config.yaml
attn_scale: 0.125
parallel_block: false
init: "trunc"
init_std_qkv: 0.0176
optimizer: "muon_variant"
lr_mult_o: 1.5
schedule: "wsd"
decay_shape: "cos"
batch_tokens: 131072
max_seq_len: 2048
doc_mask: true
train_tokens: 792200000
MLP neurons of a small language model. Each row is named by its layer, matrix (up: input weights) and neuron, and shows model dimensions 128-255. Each number is 128 + 24 x the weight over its row's rms, rounded and kept within 0 to 255. Numbers have three digits each.
A block is one neuron, or neurons of one layer that tend to fire together. After each block is what it responds to, as a language model described it from the Wikipedia text at the highest values.

L7.up148:116131145169110118100122108151164158098121117090165130148127091133113115157119128137170128146137113114137138110122124102141159129144129133126106120115172116118101140144088131086110090125120179109141131125077151149140126138068158120147127117126121149185137118118153108122083125142108126182153140139160111090146172132096163102149143101093098117155115161120113124090126149164131105160137
L7.up314:135080130160076134155163104132134139113126119134095143100111163119137096154146099115123123136146136121100137153120131084169137130177109149138098149102115160126106129101094087138147115107140126107179099143158108125138138167126160131123110107121105169098147144146118107139125128146147113132114126140147151092146184153121135119114171130122098171144138075132129141085154112151101115154124
L7.up340:116114113105135142094109140122127152141167148090097114168155121138083099157069168127122108120103137115136186131111111114141139118152127140124148113142130109136148152128139111155129105150172140143153151161153182096132154115133124079125120129139152137151130063146131129124146114138112102134131161135158158136105124120116123135143074155123124114193112131108127126108169149115108179138164
L7.up586:174093167152085137116099084093109096132121130130106138075104123137104119101153097128153102112181123161150147152154154104119122124140179124146181120137119119118139121108068117135104172106139105133154102102141123122099115101148135110137158126141130169131142068148128123098126101123139176141131115136108140179111143135103158093125172145165136149112119173139096136138103146106111132149114
Sports results and nationalities

L8.up340:094128102155095107091098131128113103114101129115138118177138110118127143130116119122157144140156166135118145149146138096124122130097139120141149131142158141123141146151160112132115155118126159126115108085144088140168122166128136117163050106136140108145097144140170139102134168160079146087139117104077125121155148129118152110133155111126113115122136086123169103134128116084137102194143
L8.up444:132178139102135139119157136122136119108160118083130119127184070116144099179118101160145158139181157159152155130087121120138122094156094098117128140126148148116124149146173106174099117187126151093129107139147132116094135165144151154153117159122098111085140164107119152137132133153128130107146099115121105110126128133119121125109163142134093129129135102140124135144128124107120113132123
Name-to-description boundary

L11.up137:140125137110134127128150090114150109112095137133121179098083114112124123114118125107133177152102083082078112100137181132143151129126152157175125155135114117088140128103098059152131178094137082133135161137153147089089112091159133111155117159103083142112112137126140146127155129115119124150135143145103144169149131170149149117116153165116164143155133154173102122147112126149139163132166
L11.up300:139119103162121120101113107155160146140120078143173135158103112129063136169121121125117119150073099122101138146123121100185103070166176164140111163091133126102154120154140094096121149118130119133124133096133128152144096136139145142143131098121096191154088110107107139087148138114124131122093168130139146073128139169104095146123178157123138111144115144099130140115117164151106149085162
L11.up525:132101161084147130122111120104076111084128130174177105085116128124162125089133130127183111119081125108103111143107164063138117102111141120174128147140141098104152123147129082146102153144134123125084125127137132118084169131132121154103131127139101110081114091146118087126149113099102140151147144103144201140111135177128140138089129129099165140141088177193141149145107133121137141168122
L11.up551:089112147114166118084097119141139106114132144105133152122107074115121155120091145144115144108128098132133149162146142134135098137153165121114124094147137119093139153159126174143087127126117151189165181139125127130101112186171109103094112169143139175154122137151159106096137140131103148090130130150154163088083129151123124129136156112106169111103173107158161108141157092119116062141109
L11.up605:137123113127135123091132150123145145100128150147166149080128127125126095125115099111163125094098140113110118158145165126141143159109157123120098109110125087128096136159154136159100152134125179109117165096117122120117095121160112104107119147118104136167109120103171152099099152165136116150169178137088116122127091138073134102093111165144146119137147145117088086147145114132130135106125
L11.up765:094153133124149090155180139140128094142103166121100115121174166056151149143127154103136116131130100136133118152193147089142128115148129090136128162150104115111143118117128110155117104162104103122121157112125175096121131158139086132096094138122142162119138129138154143094096117095109122131120111115133109138126130108168194086078163099120084152131134147113122140116131127147115144109142
L11.up844:091078136118146108112151137130100132083151153128108115127152118189086147169098129093141140136122124106115144149112093121143147172136157119117096117088124128099098146155137132173146113127111145173124123127137108116126115128158141141122134191145139111121102158111119110126089131108094121136171109146096115130136170155155091112124139131130137100165120149099107121102132119171098145173149
L11.up905:070121148070148074108094099099169103134119147126145100186105140131148153129097149156131120140104109131109176112142132121132117108125139150133100148146149088099140152138161116106106181100115130159154160091159122113114105119132110084106124126113110153148154078131174160133106147142119130120140145100141101138127099131182111114086187131128170132160112150124140120127116093140124098072148
Word-initial capital N

L7.up134:113161089136153144181093104133174147125121161151120109155117130105130103111095125128135130094139143114138098142077131172091130132138126135141139150101080113123120134129120117144107130151167107160158108134157135146144155153137135145146118111112125103099086159158119165091162175178111105083164161059088139127088122151117124157096140140129130121158118136138151122134124122140147103128128
L7.up171:130126139139125192147124134132124147116102123141136130134090107117095117132159124099133114117112111124120150135153124132154112105114141122163137140095101158134094111156132133171156140148143143114171138084141131140112105117140115111168124114151126101110151169159120127131146131145113147150068114099133129101101197108127142121133152162141138183132108086133133102120155098093120117141138
L7.up393:127141153130120127151126131104148122084119120142118134101136111076152101134159083126153128115118084109133102150078097133140118128164127153153139100129120110118137129098124138121210107111145140158135108116128164097141066140091096089174130104100128128125089174135141089101143153120101118097103135104092129152096139142143151119135160137139107125154110143147115164124158114160125147122147
L7.up914:129140135167148108144101134126179126099116106148102173109154121147120092102152126116100126140137103123126123142105120167155114147157132112185174128095115146144136134123131143099151152101127170130137116119124165061132125115098137102139150080094125120147119167153137137146165167142124114101109146103075096112093142162113108124112174110112115116116127125138103116101141122132149115125129
Wiki table and heading markup

L7.up224:103114104125104116100154111127172140126144151148101103190081118139110126144133147142123071149125109124092138136092140087164133128156135125121160075150170146091143112154123109134159156121097109160137145194148132110091146111130128152143174142146123163103085111107097138130131153144170124124140137137092122144128158107114066127116149186134124126137139141142132151147098140156124140118091
L7.up231:141112104161124113131144146128130108098171142137058120158125148165138130140154122130152136114147157098103121127128120117128107148136184146176109150116091107118126128122143089087099138133118127094118148108176127110100120101103092142132109111124147087122155136089084153116103150109149154144126097113135143086092130111141090097071161123093135142153151164113126185088165127169137165085132
L7.up554:140118104121110170122122125151087102098107140141112119153136127098108107148147145094141141119109138108129137124126137117077098113098151109121173114155149156103097138110148137153081115130097100136141135128131147140125086131133110134130087156089100061141117152159129134132149106122150114192151115102155110169138116158085121170131150123134108118111115137145133164155100116154136167116132
L7.up598:140139121084122189107103152099110120148107129093066119143110125109120139168094130150142124129127122139075105115118126122112128118103097129147137102103136122112163136115147105153145114147132093137124163168166112102146173130108112133102120152167116140133144088131160132127164150142146140152161142106135139189136113114127161150091143115132116101093112139090135085143099212131154147092134
Ambiguous word-start "he"

L8.up253:087093135139089103125132088169101130154133132182090145116122092121159078112147122111109078188136129115130119117112125134092158126164136144108111117190114164128146142121128154155139137101184150123149156093132117088128099147105125128167140132122162141171088124118144081103108123127132139131115146120113114120125136089091134082141119119133195124128164109093150125161101142106086152158137
L8.up525:135074144141088148123123117083121150102136130158123176110156114134135137175075152102154149124151123127108064093115128160155118156158158128160115131137114148105114127129119118061156106133150143112152126143107127118086120163131119109130113139113114107140130143104151143119150100141117152134119110082140119148124137150122138145131118098097107134107120140129160092167110169095107151119142
Score dash between numbers

L7.up706:087147107127123149144145154105064129175145085166109112144160115117097119130150097192140153099107116119110138175069116092116127066146118126117131133101116124081116137120112142122095142086119068134141121116163117119093155133139119135171133125141155117137119107129089110112119138161156173145137105123062115125129086115109135146086163131150175132096096117145142118135153137161106108121115
L7.up732:123101119132147116124130120107111101141105087169115163107168121127177107161135100126134127101120137141097109113159105146139107111125165126102146157157094070154094132171150131138109101112136125150131154138142132151122120127145120134104148142122142133151113080179137089091086061091118117137078146136127098133153095143119122145101118128103135111134142121151098107101123141099108099173124
L7.up1006:135124160081143143124174150119144127100110123116147130121129128129166134126165138070148143079134149116153160099146132142127157155129099112132126125149102120089071145139138146135091123130134121123154120113119142121106154118127152103090138105138144175155114115135106157121122123103087182123116117076104137094109121114129156164068151176144152095132132159111124161149114133126098130128119
L7.up1020:118138112122178105188149155166123162138109111113149137117146128156137113125136109150119163082128115120136105090146120104125119117127109101115109140117105145099126152132122175144104093114181075134147154108060112133122129159169123127180123143081136148098135110127134153147102111126153155136127123122144090116126126102074148181081083094143138146132144114086151103182131112126129118155101
Dates before the year

L8.up847:116167135158102111123144063097161156145142141157154158122092152131142093160124091122132128083122076097142149129090112146136122113155119139129108118118143081127127144110102160143146120098161110121101124150149142110103141128124125143172095131107127104173091115125157102084116174119115119137100095120124126148087154083182124139124135086158108155148120134145126132101137150165110110128124
L8.up944:118139164144138111136108147130151125118161107125133158126081125088167139144146119131124149160113170128118083152127145136185136132125128100113087096117145133144129124128125140141170113134147141137151149131110148108117100117155166114137157118134080111096126157121157156117165163116102164165101126094080133093164128149156146121094127131117142116123130189102102119133148115109117138125146
Music chart and reception text

L8.up788:136147133128131122097145118132177167130133137149154115150124144126119103129171136167141143072096114115099173154169126124120132144152142132157142148140089143095134099143145163165159124159095118131151172144106122114125111126118141092125120135101122127139132137089166126089134107168131116135171124141111141136141113141093131181127137173129122125169116104077092144159149126147129085163115
L8.up904:140163131110152145149121120095135149169121134138105132119148134191106088142123118134083119126080138100109159118138138153130102138100168122149140116139146151129157114142171149143120178119176145101166171101151153104176124130135148133121103148112133153177085054106144126086099112088131140147148173148100136118121113149119159165115140119142121121118130158173122124119172122139082100109106
Copular "be" and adverbs

L11.up50:102143121100094111103142157116098096075142145118104131093110102135159160180088148112125135088153156103138091134111109147117087105167190109128129085147108098130155133118124110125130127120149133146120135126157136162107108151164123107104123127124138173145103132118087171124086090150142109114180149103144098155088144137136119177149149105146159176138111109126070140094151121145111154143123
L11.up81:133145153116113126133168098114150098131116159131118120127146118144135137119086139106151127133086096174104112144153112111133158110163128171121161097104125141130125108154092126105167193072144131125119115103125097110149143150128147103113111126127162105128140122085110132111131114125104145133143112110100131139108112116141165113137109147079160136125133081126175132141125140111174121148153
L11.up92:099136131120116104114156085145111105106100150112093112110099117112142130150133126121122138122109119148147154127133120169095090117123198124150102078126112158153105127095105125139183101125147162123115094121114138134124159143124134146147114130128140144106086145100136106148122165162141088123145130122178142092107085100140113166126138111119158163101110136139206115133135119091125136179119
L11.up140:160091143157104112117121148083144101156089150134080140121088120114124101150102113145111123143092140149106140139124135143170099141185132107154109135161101106149119174091094073179143118121097107147132134130130144138117108145091168130126114150094134079129131150146138158092146166136163164128143180150120126132128112114117155126121128086148066121115135141135133083105142168120130136106144
L11.up764:134176162133122121114170085143109182144125129123124174139125142107133134160112110140087111136118091142121178125149083131128112164129151091120124073076101106089126114084106130122151149094127137135140177140144139124103109131088119129149148116116092174129122103162141147150123179137119114148104097116071164160143134155146148106074136127102143158124161131132112141150141146176143146139084
L11.up877:144108118089151117086135118134136164089140157189127118120144130125134102123092120120131107116104108117118127105161146154127092130127116168132146112123129152102162128156169151105082142142178125117145106141130144105124127087140089126068113114111121119127114057121129110155129125156128155092113144155094150148141137149138094108083173103140086104157130174101148143109101117150121148141121
L11.up891:114136146153118105117117109102137132138121175154104141119126138110097102142141097099146149119065140138167131142117115119157133132154149114130118111138106102147109111137099126120139144115143109181114094146166118122126101161175099155124174155092137124118105119133089134168105130130134110160143124113106126135108172102142157130095082137131122135110119095137110133133149138169103105144136
L11.up936:135173126108097188090156119118149082126114142143123141109114145157119119140098136138147088141062160095108122179127080158126133129155142127188170109120128152137140129093155135130138102163149131133137114135136092136124124131125147158152092083075170123127121120074130107181127141147129163125124111134138113149109156119136095157139156129107139137130135105115124088142141126122155130179133
Before a coming figure

L8.up663:121117106064137093144143126114106155136102178150125137145141110129083144117120133123129138124121115157105137113135137129107097134144140146156102158126098108098142142105123130137131180095129137166094134068142114141117130111098101134120140190158154144115163118165124131138106139136113141193135156099110126081132109131138117142087153150074152113147160155137087128138114125115120106120177
L8.up670:114116126150150108118144118096138128154174098108112111136116134159118132139118087171156139098162097117146125134121110128110151162117134097151077123067110140143146095064068120153117157150144150121138100113134123136134144139159083121151143082176163098138107115112116135113117119127138135141125139103138115102127110138135169158144144120101169161141143128095154148119115099119135125100105
Split word-initial m

L11.up18:096150126129111124097164164181108121143123136121090118148096086139177108124118138134129129112108149094187145150104097122112136094137120088090139167112145138131135143154150113097122096118109131095099104128114119101087108119149135115145162128127129135150137148167153133134136093113167115092090183088099154162113164105139126138123146116118087136122111107095140146176093141133096145167130
L11.up109:077119136134096112094127152134191131126083124065122119155133096108155142162160158133154120121114111167130160123127118080159138105122130127105147130128168135127112159095120158084121145119087105103138088129159186143112176079128104119126157111157128096135151117151191135085164095138136138142099094130091143101087134163140140147119097126135105116148120158115090138133113158116132130159127
L11.up184:110120085162121124096158146137138132103105192118096120144122125117167181091167144148154136139115114094126162101114139170129115107179138111128129130110122144090108108139125138151140111111163087097159119120189129137112120128122125119092121154126157148153098169119177098106130135174163132117107165124130089167137129179095137152136141156136151123120159096105130108111121136086126133115105
L11.up242:137087071150127139100145150141112117164099139150115153129165082118126128130077125100182116156077136138133125151154148148143139094114116120164099158113159110109110105097177122113134144175134136149116139125132149121146096117147147126142162118115108106093144116152154118118099196133114117102124107095117157125130149125164148114168095099126087165126155121153134107136166089126145130155114
L11.up588:110118140170128100124146132094108159081105121162085110113171108126139090161146153129129073085163134104148119145120138157141125077139132094132141141172170153096105126129145130144140133125128096096113088131151126122117126119170138143126137087104125130108118145123108109123147110123129126112154145152140107101108145171127175050120175123149127127114141141172160130102124113114117128146076
L11.up624:110138137121107141084093156150109141159113101127100126137101138152163165119104127123133154128099162134100153169127149121120168127112138103119114136114176101134136110173118143126133120120091102104092104113111121127111099118118094089140113131087133159120071075117113126139189149186112075076099116130130125142139112159130142085132114069157131160124134116100120135115116107134114145113132
L11.up731:138094145141159113117106131147093106144146116139102152138157120128146108147127098132107113119162157120120176131148129144114153099099142084120168085105151153097126129158116131140151171140190165073119162069138151135143149167079125094116086175111192109134127118148145109126103120124150150173188123116129165127156154124112121163166146140074102139119190124115119161113148105124140141163104
L11.up920:108166128110162096106111172130094115111093136106140120102093088123114109183124063159155142125096157128149132050129137136151141109149131157113155148110171090117092114117107112130131144129128184136114146149086106148151124090142140186169125110094139142181102105148118137169134150170149111145128141119141133138106118101106144121175146108159090122181135154094092106128126149125123118162106
Descriptor before person noun

L8.up85:144156097089140105108135168136156100171179093080131141133095112113101116131148116106135120106123099093149114154134133135127102148103168134127136076153117107093128118141128128083149112109158137115090176132138148117122117129102108113086124117155161131096126104095149122118086146124128181121166141126140114125137105126141119138126120099148144156134164124150100138101151151125119167083135
L8.up235:119136142119160164121157131153097126128096059089101154152145182156138141161180122128136118101136094117143156132144160143150152095096148134090107137128121111102143093063081107168169105144137144155139119144145116138144149154105139077153130136147119144165071142135137125109114151129152150149102125135119129106095141126120116151107160114123108147107093161143113119134193140158124121117106
Pre-verb adverb suffixes

L11.up84:084097156166125132088114110143104150109129111123109138149118083152130154130107134131135113132159135155126140124092144115125105097109145106157097093104111157100118123109121137159131138156147121115146158114131134175084142116151152097125153133170125105139135133118136138162112096128124139119176119142106128103153156148143124163094097157155102134158121124112149156115109144109085142095129
L11.up86:148114137104120166062120130096125155108127094151103160137134127119102117133123087142140143113090125106099110132124146133124134104120120139115104099133135164122098165110168197164148141126132143159113116123138091125145139114116127133114138142140127085108113141175132161141125140107086111123180104172107125157113161151084123150134128146105100116101138099090101157112092141097084152117149
L11.up175:154112117118131158109119141131167107144124122120082135133137134133143133093123135097151142125135139127116118164130149105110121140118105154100151136124074116086112158142125159140111158108113112111162066098137113117141173150091093102115132155129113160069128095153156177124111140082111157157141108099153115131165165150129107130140117137119067119149150124111105122142132139115146140088154
L11.up608:179125128144146127151139131113098144125144132077078162139149119143156122139131132150112087140084120080081109153145132121148183087106112068132139137131137156108153062141134097124087108136130066150112112149163133127143125143146122138141154149104175121122166122144150128139164127123094123140138154144112142137094137090115150122102132094103090143111127129106141154135126151128157121110123
L11.up643:089134142136094118158117136123078143125142123182128152104117138125148113138111124121108152151091106095087117105099145124134126128152163156086166118174139106087108096082118100152138112141100143101135098135115146177132105134169099125102156096129112137155119134126162158134102120174133158074110126139145136096148116144121133140128148124118110096155162124089091180119198114105083146134134
L11.up748:135098143136120124143126178109093151106141118111107102106096143146104141129126189175129110119139073108104158144148130104107106123155107133138122151113122133110114120101171119135142129092143135164141118143103140128123154158126155175124106157149109127089102126149107177161126070158143118110119123132072128136092122140124176159128109108174136119114099176147086105131160147127139129169146
L11.up833:098103135158119165100103162146152128123147105144117085138144061142096112104091139164134110125138112126160130117135121103111164120127119108117176139173144128129121136129126139153160143127164138167106133143114137168169132125142163149128120093173183153101140111185094164154098123102089131086136130107142122096144120116138104156120139074115117115130157127112116130144113182070116131103113
L11.up986:119102115104123143109103099082121130104156087170140141147170121099110157109138115120174111115093135152057121132120143100101088136137143102140104127137073131143094132102156155112124153124132128123169111102129117147147125142144095157154133149140131131167097111153133119139148084134147107119159163138154119099086101129105180110149154167095127135143133156133132116171111139122113161128131
Date and number range separators

L11.up147:141083185094121122144148148153159139091132115113111137121140108134141132112156150146153132154116108121115128141093141145129199085122158128158106092128110150105147134131120120126112130083159131145116142108141152132092118139117106156101155175116128148136110144143114129134169119128099115140150083093159077086115136094141109127129152142088171147127118112101187135130156175124102115135102
L11.up329:072138103135093109134153156153112100135153083085112144138074128128111117140113088110135132166186100159128144167134140140120129101124122132116099106138146111130134154140112077155116118097140135185135135149135142130137098148135161129091124118110121163150108112134142138125186158133130130161138148117127144121154107116112130138132232114141135188138130172140085122141137133136104178077076
L11.up452:107115145096157164095145136122166133130151132122154147166153156107144147148099122119128135118093111175123078103080115099134157138146120170156128099103127133141112144113170125130161065108137127129146156087159169122075119070143119144144179140141104152102090147154134130133145078151158125111142121094143119101100113153133165133150120134134130112161108135104123095097132081117150114104151
L11.up474:117118129107106150135150160124138161143130103160084144118125160102107122101140088157151148133143143141108118158115088117144171128137127119149114121116107133145142146132160115144143077109149110132112114151143149098139105119114138163089099140159066146112100098136123117145063110147104141136162134080154101146081120114111120087180089169148085146130153165127133135098128143132185127091170
L11.up582:109109168102127156142189133121133150149164103132117145136169093132075135102085122144127105101081135151115096140126154111127146107135137094156093130153125064148137124099150128098123154147128118076129124140119177117117174166163132158118131145137110127119050138173130109114145104095116184150112144152123124136112146110141152145143117167163110135145192128097093172137092108113142113085137
L11.up705:207137147129154125113168131126125116169114098114130125155134129092126174124162108127156129125155130116187104129144126127181135119077155140122090118151099106131089137111059115106080108163115168118157106129168123146096138136108146130057122135130104126124168087123172099156147117118150071121108157110130105110114125109109148137093124164101110169119111176128138151147147163087114161106128
L11.up821:125151157111130113114090131117152121150115131097154125091117105131188152145118112116155087135103096136115119145146124154133125141118107124137165174122112125152146142162149115146157110089136130129081122158118116115129149128145104143132123087148118109138113147128133128129118093119120149144171128124090145156146098135101109122136120149084180172162139127122155129132131121143139122159168
L11.up1006:144135128084146113108163142143135138123153112125107116145129107094141146140107119142168177116162180153141120112162086100141124133141169127174106136100097140079112104094096141099143072158183128155100134128176132122099124119151154137090126157124098161110119133153162148132083133110092147143100152118132108120132163123100131125114118140139147137103126176141143133165138137069111151087126
Clause-start subject or verb